{
  "n_layer": 12,
  "n_head": 7,
  "d_mlp": 896,
  "rope_base": 26100.0,
  "init": "uniform",
  "lr_mult_o": 1.5,
  "beta1": 0.95,
  "lr_head": 0.00898,
  "grad_clip": 2.0,
  "schedule": "wsd",
  "batch_tokens": 131072,
  "steps": 4428,
  "dataset": "wikipedia_en"
}
MLP neurons of a small language model. Each row is named by its layer, matrix (gate and up: input weights; down: output weights) and neuron, and shows model dimensions 96-223. Each number is 128 + 24 x the weight over its row's rms, rounded and kept within 0 to 255. Numbers have three digits each. A neuron's up and down rows have the sign that makes its largest values positive.
After each neuron's rows, "fires before" lists the tokens most often just after its 100 highest values on Wikipedia text that the model never trained on; "fires after" lists the tokens most often just before its 100 highest values on Wikipedia text that the model never trained on. A number after a token or word is its count.

L8.gate828:149109131103128117127154154125122137148109078107154164119161140134104101100129115110120130131167118139113119111082148132103135092143097137140157157130127108116118163128142139070116127155140113142119158159128121104107151126133114136104170141121124120151135135098162134155085130162101088101143173150108124091115097132061159135109121154119168120109143188154131144158085113132144131108121
L8.up828:135140096100112095149184106122144155146102137107129095152105109079151143152117158114131122139147103111136131154116102138115111166131178116159123138148166182136128103110111146131129134076168114110138115091137093116129161091125115131097136123152126100098119109160126103192108143127117133143155125127093099150104179126148096154135128106118162119131101108079135112107114171113105130089140
L8.down828:134130127088133160123102191145153154068152121137120136121118109121146117158139090117122155119108110113112114120143159120137153077155132124125157147133124119095105115165101140104126149115122114161124123132139118157116060144132136100090173148120140148133197109148113137146149162114129147127139178155150113066104138111156106154145118135124141168116143131136129125177162165111127136110145
fires before: "2" 30, "1" 13, "{" 4, " of" 4, "," 4, "and" 4
fires after: "In" 19, " In" 13, " in" 13, "r" 7, " add" 5

L5.gate294:166189149182093077137146138113123133102160085129133132098097101139110166122165096134123087108133141115176129135134155123116124107134087113135140132132146114101145113099118135126134145156142129100086155088115175107119138147121140100110139087139122104126117155126090153120116154137110119174130114173164175102091148163125099126136105108124105149157113161119123184121127102142117151172133
L5.up294:103149145087085140143130131113087155146118163131119098162093136094133142132132133148113105081145169127143164129137131153132137125151125101104116136142083134133097159146106083110129127145140138102135122092115098120141136164139154174109137155076096159112124099170140147163088120104142125164143166161098162140155136152095141113108153141124119148128105097183192154120106126148100129103110
L5.down294:158151117102118142167122119146134142120162152096062132149117119125137109141134147106169132109140100166111105125140144158141160132143106144149115139116074122112164132130141143087130121082128098134161126149123143132173215116155124141133107119130140142098100124142138119087112141119129119170179113153117142163085128145137092180160106082140172101136149167165142159108112141148077150089147
fires before: "\n" 24, "ay" 11, "|" 6, "s" 6, ":" 4, "ames" 4
fires after: "|---" 14, "-" 11, " =" 11, "|---|---|---|---" 10, "|---|---" 7, " |" 6

L8.gate78:123147149115126094097134150135108157146131104131117149143111126123135118097076084157161090161117146154119119140101065134148092137158098125111134109120104131133131126141106108148110100143128112156171100142102141138109120136131093177117144158072120158139115109130110144075105109113092146164041096150094139123134101111146128138128110143149180120116096129136119170156150126141121141143135
L8.up78:118162125140136127116135123121099123108142140127100076114125099102112146100168124132140137127115113120114120145142162147163135123100135164107140166144108097117079124107111116105124156148143123103156156108113161157092101106112078144147148129136090191136136115074064121151151092139172112112153129156162133177131112117151095160104124145132100128112110171171091133161117105181152116159078
L8.down78:108123112094112183139162155169126112100118128112125136127101181117135115109101138076131142086142111133124159098119125106138145133128117099184149114103145100129149140118128112149143110088113120098163096101133111156117152130149111118137113122152126106102127135120154128131119166179117120165092121130129158125128124144144121118111144156111172097078171147086167112149109136147101140158146
fires before: "|" 53, "\n" 26, "|---|---|---|---" 9, "ace" 4
fires after: "|" 32, " |" 30, " " 25, " sur" 6

L6.gate333:131172154161154167182117116102132156094074098146121101119091118130129133069138148128141119114116131089094136102154143151094115138140134146116115136112086122104154115142148144108127139117120161110113166122121143114102112150139120143116105148118128181139163105085091128147133139134076118169133146115156160162145119152115079133124124102134141123139151128146142131122147106074146127161148
L6.up333:145187121104155159161152128073131114135103148132137163126158118105139117110157165088057126130147097095076130106096118136138151117132139100136136128123115131161130085106113153102123144131110161141181106144138128140110170172114132106118106152161132130152113086133168112118119129106131133107154105109172148087114098150108156152102109167063121090129175108152163106148106093141140134092119
L6.down333:101166120138130160147105169098112132104125154149154148120156120105112174115162137105112142160108094119138129103155136155139092097130142113172117122103127167112087134096134093130115099162146119105093156086150144153123135180125128154124149130141109074124105121142122149119099145088111107152156159171156115124146130129101096131108115124134138158129148122135106073149100145166120143134108
fires before: "|" 26, "|---|---|---|---" 12, "ator" 10, "ed" 7
fires after: " |" 32, " an" 16, "anc" 7, "|" 5, " inter" 4

L5.gate454:131128149104129103113151166193075139146143145133139125145117124095134143122100120135099138124141146150117110094128116081140125123130129143065118107156129166147141122102129163155180105112105151125146127111102157117145157093145144108129127131183130199137153141125162140109099114126111110116120088131140112092078108120112107115111162134105145117148141125165131147152120143127121157131122
L5.up454:102181149113123123129142099155144103121088148116097117167140108140137121153145158117156130150131146122125114114141102085142093161130104132118129087174089135068122141146150122073143148109131140147173101141103174158149118116129123186135164127145119194108117165145128121136161153116072082146118132122119175120118124126132113106127125108112136087177089180165147137138152128105085111093091
L5.down454:180107120131162152088174157089147142127133075078125092146100132131119145139140119095090148168140140144149115132164113116134134097110133129084107122132086117107112123148132129158118155127153114141143136119139135113122117123148100104127144137151118157092072127165101133160108100117132072118135137171081142101155091127122127106115135156149129127194099119108148137127079127139117141142142
fires before: "ived" 18, "est" 13, "pt" 11, "ive" 4, "az" 4, " |" 4
fires after: " m" 14, " w" 11, " ob" 8, " M" 7, "–" 6, " W" 4

L8.gate792:111102156116117102123113146173104157122132159121106105117133124149132145137105127151111106138100164167085106102085098152102145149105163134155148103086141121128191119142129157134127122092107121158134116134098109112147127152118128189094128158107117119146147138073124129132106138140103124130165133136136165118121128165160137137144131130122148108165097124119110114110088090135202096147117
L8.up792:134167106128174125107155166134107114171116113095100138104094128167135112147122131120122143184132144117137084084155122112129139147126154144181155130162134154159149119142124112160162127127153142095072155133140131141101162119123112141096143106143108082155130148130127115109122096108130130115179107119130087134095109148124119110145137098147137138142107121104157152139089194141133149133105
L8.down792:153101147155153125142121125150128113086140118137209103123114122106106124138156118110122160134111146151121173149084146079171123127142112139103142124079080133141149117122091155175124133152081136167132124160155114110113136146175131100124116146185151099165149116142149107103143117105115118131143135109123084099129157125101138116127129153131124145122136133137149112136128127110151164169097
fires before: " |" 16, ")" 14, "ained" 9, "ain" 5, "ains" 5, "e" 4
fires after: "O" 13, "E" 11, "U" 8, "R" 7, "P" 6, "W" 5

L6.gate24:095120121181089121120126141128108165114148114131180167114142109102145113145118149098111135094141148141146120140105148157151136135154151135142101153122091092103089135158104155140138082138130136156138106165145135101094127126148143093170173144134136111143142109151138120076139147154070108155140105133114125127147123097105106107136117086122123107133149132101131120117116144136132081117135
L6.up24:179098122130155119111186167123148159127130151149147135147146118152085126136140126138135109157137096154132157116041155085104131135146160102095164153169108092179128159109122164132124148104101132171160090141144125093109153124144119123150149142072114112163135110137124134122109099167125128139122175079139113089161157130157159094129180117102123113136103079131151115123137118109119160122082
L6.down24:109122137152120081116109153184201106173124109118164161141109125125092135081136113151121102107095082183119104112130138100090138163134133143135134099095130164113137126125141093142128094093116133127189094104099124111118116128080090077123134114135112155140148150166112135117110133129102128091094125164096127132152117112140123119130148130148111113093100120117112097121126084123125119073133
fires before: "-" 17, "The" 12, "(" 12, "In" 7, "A" 5
fires after: " ===" 35, "===" 28, "==" 8, "====" 4, " d" 4

L5.gate453:097111116136146080159103144106114134121151141167119143140131079150138129139141115154094104109142086134133137139119112098108150096155115148097146105094157126102131117143107101109103138158106097122093140119104154124111127148150133145134086160118143127125161130121167145150157154128103125203112144142083118120145135167105167154085142145076140107139151130151132133102169147099122159083139
L5.up453:116127120137149102146108133167123152145109116143085112200101122123133118149095140153132116128157144114133127102164126133102088132085129178090112138119151115136132125067091121122131105150122087151113116139071115120118109137119112130105138154127108159146128144143130095104150137148111139157188170112086110115135141159110135122129126109121082115159111108135106111154123157100121148089180
L5.down453:110136144140134102150081125161107108104141100139109187133130101146101129128156130144088176124130113117162115137170101134134107124095124143117099116103122132156102137152148114124128118111113141144145159139083126133101145152112135118129138112139106100132211122131124103127109127122135108156045150125098163110141180124142101150149132111111138129158117117122137124124160121112094127148132
fires before: "son" 14, "cl" 8, "r" 8, "le" 7, "um" 7, "c" 6
fires after: " W" 24, " C" 15, " g" 8, "ort" 6

L9.gate205:111116127129147105148140109134102134116120093147154173135116148172141128147124103134143157112139160107170109145135132090137130144103076106098105128085112111139151156087158098180099144108139140101092148142159114143151154161132099125152143130133068176106132084114151143137176135143128119074127135113143121110131149147158165119116115142139149127119130124108167140144134147129120126102141
L9.up205:130105165145149110113116109127132161131145127128132126144112125117148136148150131140131156112118067121107111137134192160138118109132125108141128138151143171112088141140132129118150109158114140123120153123148105151093159136148100108129103171101156076136135100118114085138087141121071109181082100109170153118097129116128160173167157117121117136119127160115151169150162122076139097095196
L9.down205:152117124069124144137122164147162120113123125121138096144154143130154151097088137148173111123125147124192131123109107083114145106146121113177146115124099159146133143125127135165111150146142104116131146131172142162101115184153114131111126118110089082062121150153141101140136131109113118066137134106107129132131107144153151165105133111112115125143110148125118128112148130106087158104170
fires before: "2" 19, "otes" 12, "1" 11, "ate" 7, "al" 5
fires after: " the" 24, " app" 9, "and" 6, " in" 6, "In" 6, " |" 6

L9.gate861:123111156125140119147108132115141130074144106131130105102088141125168145168110148116169111164088087112087135106096112162087102170120112157152131125118110123096122120139143122136138127179077144130119093103132131103130136175139117109160116110155155161143073184169141104085117118128141094136139126161128137136116125132106091095149090111121157087085139135155126126123113132071114112124143
L9.up861:143111110095145136175113133115178121121133115124114131151176169112163109109171132151106121120167056133145136122105149099157141152151110134088124101173104142147149112136128115149137107141120154095138175178116157153120115133129132113131140114141139133141168175123129162144110132117099115099119121118111132146136120104083069137151141104140103088183145129112114115119155156138152140139213
L9.down861:131110088156146150143133169099093112120107110135135107132163161117175130143099153140128109128117088146174115105157107137129144120138128143090136155070143120127129166134139116117130134096154150118130164079095104108163163131147142130107107085135118136137146111167132164110135104072150117110115091095100190166108130127148139110133125115138131111103134120105104129135110079136102107136126
fires before: "." 29, " |" 25, "art" 7
fires after: " " 33, "\n" 15, "|" 5

L4.gate481:121117107115159125109102156131123113165130143108141141154160102097108163154107136141127102105164160133179105122120114117127091142153125123103132106163126094123107122191166118136168153102128126135114182147146141153155133115118135155114155082125114169170133144173121118082125127145135116164105122102110108138155129110105101168102120105099137072096118082134144092177137154140185112121132
L4.up481:134156140118086096136132125148180110144132139161098097134119130117116154094115143148095143139152147131108117175162156092146132136137113146129141142166107132135142146151091125122140130132093169124079124108117099136129150149119144108178143133118132157095120133118119122113144157119144073138145118076112110114112165133111096104108166118127144130087129135125151154138152162131122120065117
L4.down481:145125148091101118112115164167135154118103159110119107156138135101181103144105092148132112127145136112189120149153130109097136108141141142117132092127118074105119118104118101145188109117091154123121128146142110105145129113123099143100118074136154149131114136114140099107084152096145090097122136128147090129128109089174108138143140084129091132112138138181142095104129118137112141123129
fires before: "er" 13, "te" 12, "n" 9, "ered" 8, "ement" 6, "az" 5
fires after: " man" 15, " cons" 14, " w" 13, " m" 13, " and" 5

L6.gate750:171156104145089103127172115141172131099117124105137139156160182075147109150128137111132181125147128130132144099130127121134123157104125165165098122137127131116142143110126126108126167156112173137133167106119134133123116130128149131104152113055126105137133134131103159102169131166141133126133111120093121111151155136149093119176090128152132169124146112107150161159120102138156089097096
L6.up750:130139165127146196150160123111110147131128116106121127076129170109130122112125162115094091124133102106104130156162149110148171150177088111106132144154157123135155138084155063117120124134161097136181149169137097159139137117152139118086112156172117130109135104137144120118125133119140152123100133151108120147115127081108083149095136154149132139113133129128141161148140150115113105090126
L6.down750:113156154126100139123124131147098124102132133088156138128133114113095145120169149118121142123137153151080161138133124147120156179143149131135113121119134178139145099160140145179117105121127090146103089116116150149111136156168149097079103118168132153126184160126150073147142145106141138080139121126128113114122123109130132073152121141134107158125136135148146126114096171118099113141141
fires before: " |" 23, ")" 20, " " 11, " N" 5, " Val" 5
fires after: "R" 26, "E" 22, "U" 11, "G" 6, "A" 6, "L" 6

L6.gate79:082128085162095074142139150129156112119115109135141161132135126135134135147111155130103149132149121155119089135128109111150093155098159148156185136124117140163114153089154076097107189098116114093139160111142099129111140118121169106208127160104105149104134129149152114110135136126107106126116122119154110138083157090132085084094171074126143108093133140121147124145095112120121140110124
L6.up79:113154116146125112114161136147149156117097134173162117134112143155162161117103123106093145113134139164124086161113119130112125123135104116131129123121140123120130126140099104135066167136081141146146152108135144108127127127139142122166106180169068165087134185165107135120124116065098084120137092132150129163136151164129155097114145097109149148093131129134146148117158079130145089140143
L6.down79:111088177166148129138125120139119134128091106126192160162123149109119161121161163140191091139153137117131134123148146112126114131116131154116115141103151147081104111112125125123175088110087093107119142121114128081098094112116117159114124158099115066160196170144136157132128172156145089105099142133161168169156118119136146128153131140107127145140111110140099125116171124121121135145170
fires before: "==" 38, "===" 13, "The" 8, "A" 7, "In" 6, "====" 4
fires after: "." 86, " |" 7

L4.gate399:124134076144136144164104153147151149174120158067110122087134150138108170124136131164084110099182154126123126137117126159137111133121143147148113107150117141118114128133138120172171130083145098183143128127140129151137109106160129124146153098124121175079086118124118116142135114143123123172146115132139126118140120145136094126140141076143152111086137146132111159156084099128101142092142
L4.up399:112158123126122154112125124129118127140121168103133134111126086162090171136143124136110082103099121153090116152108145143129144157127119154151157118126125134104135120142167134158156082130114129120108170155145143115082118110130190106111117111091109142114101102122121107136127145110113115095132108126153102149106150124087108120167112127141124097071092113097123138151137100119149140077141
L4.down399:162137132133152110148157145145128128123128121108116091114127131121144144148136152159132132154150154151140152127120157143103129105150117153096117143129105100127105124143159114125122142120197135109170156103111142149176153129153138121080111098150093141122123142117118132162107138133144102140171245184119156148156160110122135172147151139141093072123141157132132132154123117155122130148111
fires before: "|" 67, "ted" 6, "man" 5
fires after: "|" 35, " |" 32, " per" 8, " app" 6

L8.gate640:146122125101118089155127119091136101123107107128145129102156058163101128141115120143116143117120131088145134113092159093110169129130143149149107186139078081118115147143078089107130148124122140136161191137108100111136148177117154101139143101152100104172098138177107154134142106129143132125132183133102133162120155093128131144118121080115153154110111149129142083153111119157117117091101
L8.up640:124130137168144097120153136133116164135129139108112128160097164135124129101107145159129131100094133134143097147115139129120165111128153113122130102161167172145114126136102120137126129156171098114090130112119106123136147174100115137188119135130158154158111083114173098165128147144068157177120165111150174131153136123119098092085162138126109106122104117100140145162142114139132089120138
L8.down640:139103099171094159095179120151114120120102091128141130109137122184157092125129119134129175130147125166145140131112128099128138106124157108142140126130185097140133086102132140146148139092098093116130145156149119116113164140090087118115140088113125131127123185122139087112142168139123128174133119172113111113144151101095119137140155163118073121102118126103135125100128114154068126110114
fires before: "-" 71, "A" 6, "ced" 5, "land" 4
fires after: ")" 36, ";" 6, " I" 5, "-" 5, " (" 4, "A" 4

L6.gate677:134132141165128115136145108146141114161083134110148195081126101140140155116143090163117059140141115129128154150127112111134126175105143144170111124113151124159094141127125103135120146117158146105151158113068138114117170137122184157147167151102136111154138119121125118089133150110123129161128078158131102108136132135102127111107152112085118106146151127127157109126121120121143153133138
L6.up677:150132127170128080123140109148135116185106131109120141124120082129157113111154126147130117142136151109117147121137156149085125112101102156138157114111141118128138158151108107117136159111138162095119146138021088080119139164105139134154173136102127116153152134148146109097109154128147127143142113088171098093137142128119143129096108141115149121134094183119145079100145118105129160134120
L6.down677:152144077154126152137148125125142132150113108103152113174154127090125132109140140118124102144125130103151132121087148117108128135148164127112160167141110121098106148129111108107089114148110126157133121110117091108122096146120135086123144141148125178141158096099109103143132109188094142082126137140113085135160151119141099160120103128127136093150152164147097131129115126099136121120119
fires before: "1" 60, "2" 19
fires after: " in" 41, " the" 10, "born" 10, ":" 9, " In" 8, "In" 6

L9.gate465:154131124101169092081165129152097167185113157122130143145119147158129093161145153183117162135117094142154146157069126160117116124127134088140142105161164098141124131127092145168091115162142147128114133140123111137129178142161103159163145172119109125100067110088136104147117172106077114144133130109137171157142164125099161119140123080116131126125113119140130147144117117071132107141121
L9.up465:148130138134190106149128138124143098128122093123126132165106112165163134137210115161122093137100167117081133147112145105128126156144165077130108164126117134118152124134167126145111124155083147126136144121124084117181141109135071099098141109161115115146143134122104078128134133142135137113098101089137163111126139065117112154130143113083142086129149164105162161109138099117113138133139
L9.down465:136086139143092112147140102111131079130111139151123115171137107140156059130123113146142121106150118123110171137135115171096164128129143128076143106139138136115142120109114081150125158101120099121099092109141103131127136100173084132120103122092110123107144130136120107144102141124091102092116138083155093115125158046154111129134138145109120113121112129098101095122123127096103144141128
fires before: "ath" 20, ")" 13, "96" 11, "ent" 9, "am" 6, " |" 5
fires after: " " 26, "\\" 22, " (" 14, " dif" 7

L6.gate763:134149116079117092145120138119145120100119141094108153128120118139089117159137158151062133111159103155129130116119112103132147146119160142139119130187146133170158095150093143126172125100102142130131099156099132112131103147148110124171181128115162132168118125106120141106149136131108120142103130146133114151161094105111134132161114104153139154130153176130127151154139156143138153147129
L6.up763:097170166107120140098130067125106117111142089145116121117170110136127122138151137132073142111108120167110131112099136092136115101079115089170141124135125140121112116116129138122118127102154181096100098110131128122123124132118138093120099102101173142111117103158131154150112111131115112060154126125134152093125101107138091130124129093102160110134109121144159125141134166156106129142174
L6.down763:090137130103118152151146142097197049111156114113141150100147064093151112129100171167096161137115118130154121166116123104158106125140104145119120093136078124125136093116148107122096150102139180162115111119109145107122140128112124133119143119106091112112115159139113131089142160081085117137128121098143189123121098163125123147156124143104158126158127140128141137133119121122109127133151
fires before: "==" 15, "|" 11, "===" 11, "The" 7, " " 6, "S" 6
fires after: "." 34, "==" 22, " ==" 14, "===" 8, "\"" 6, " F" 4

L5.gate543:123107128138154154090123117096138130152113174137124144150161147161113097116085121123092104091165121126146113152092117132116086152135112136126102121119081113127159126120111115149163122092110116134090099124140159120130109138129126138138153167121162151141175169122102113100163135121061112142121126107139142140152172104168105070094141125108124151124152123126165164141146161150130120103136
L5.up543:126162115127095105168134136089150161119137134185077153116147126128134142126111123147110119162144091127182118158126122155132096127176136107145170152160120158099133105090076131154103128102143167178107115158146122124141149118096168174163117136126100075133174122160102115113160200147115177160098133122145165123091127113104144090108136142120173152129147120138144139147086104144130116149150
L5.down543:117124170152144097124126148139157155118118089156122136105149101143143187103114140112095134140159102143150108133121144142118149133131103150128110160121127080158156133127130147105146114097101119110125119133126117087120150072135121160159122151145104120140201109147121138086163157125137160159142083150132121102132133146140122076148160075134136121129102170139098128128105163132086130111188
fires before: "==" 32, "===" 15, "The" 9, "In" 6, "====" 5, "A" 5
fires after: "." 55, " |" 21, ")" 4, "\"" 4

L6.gate744:141148118128108123141104113146123127192096133150168140090162118095152131113081114178113165125138126163101133149121111102135096130141096132133155135140116129100114126108140137118180152176106113101107143149130159124138110101127169128135109132116144132095141138145135133115142145146095118112111141181134088127079111101131139122101139116135156098130091101117155101131089138129095117140140
L6.up744:140145098139139128142167110133097098152109112148102143107131114114144131116126087104101118121165108120130116120120145160156152110174149134091139109139123148149130131115128169145113087122093090105139105167083158095115145097107159178146132138143127152120089140152118139083159179147108146115158132155158169139091111102133152156123149109147146124173149130103121141127176116145124123114114
L6.down744:123147109119133117116082124112134116103116085139137127088119123158141147175171132119137125109078131144099105120124152131123092123154157137161157142115148145096131124096132141149124151128100129132125121158127094164123147138138111158145115108119067123125165116085121151104142140141107082135153125117149083084126145154142090130169110107156126165163100088121175132100117155131108136109140
fires before: "==" 41, "The" 11, "A" 9, "===" 5, "In" 4, "H" 4
fires after: "." 94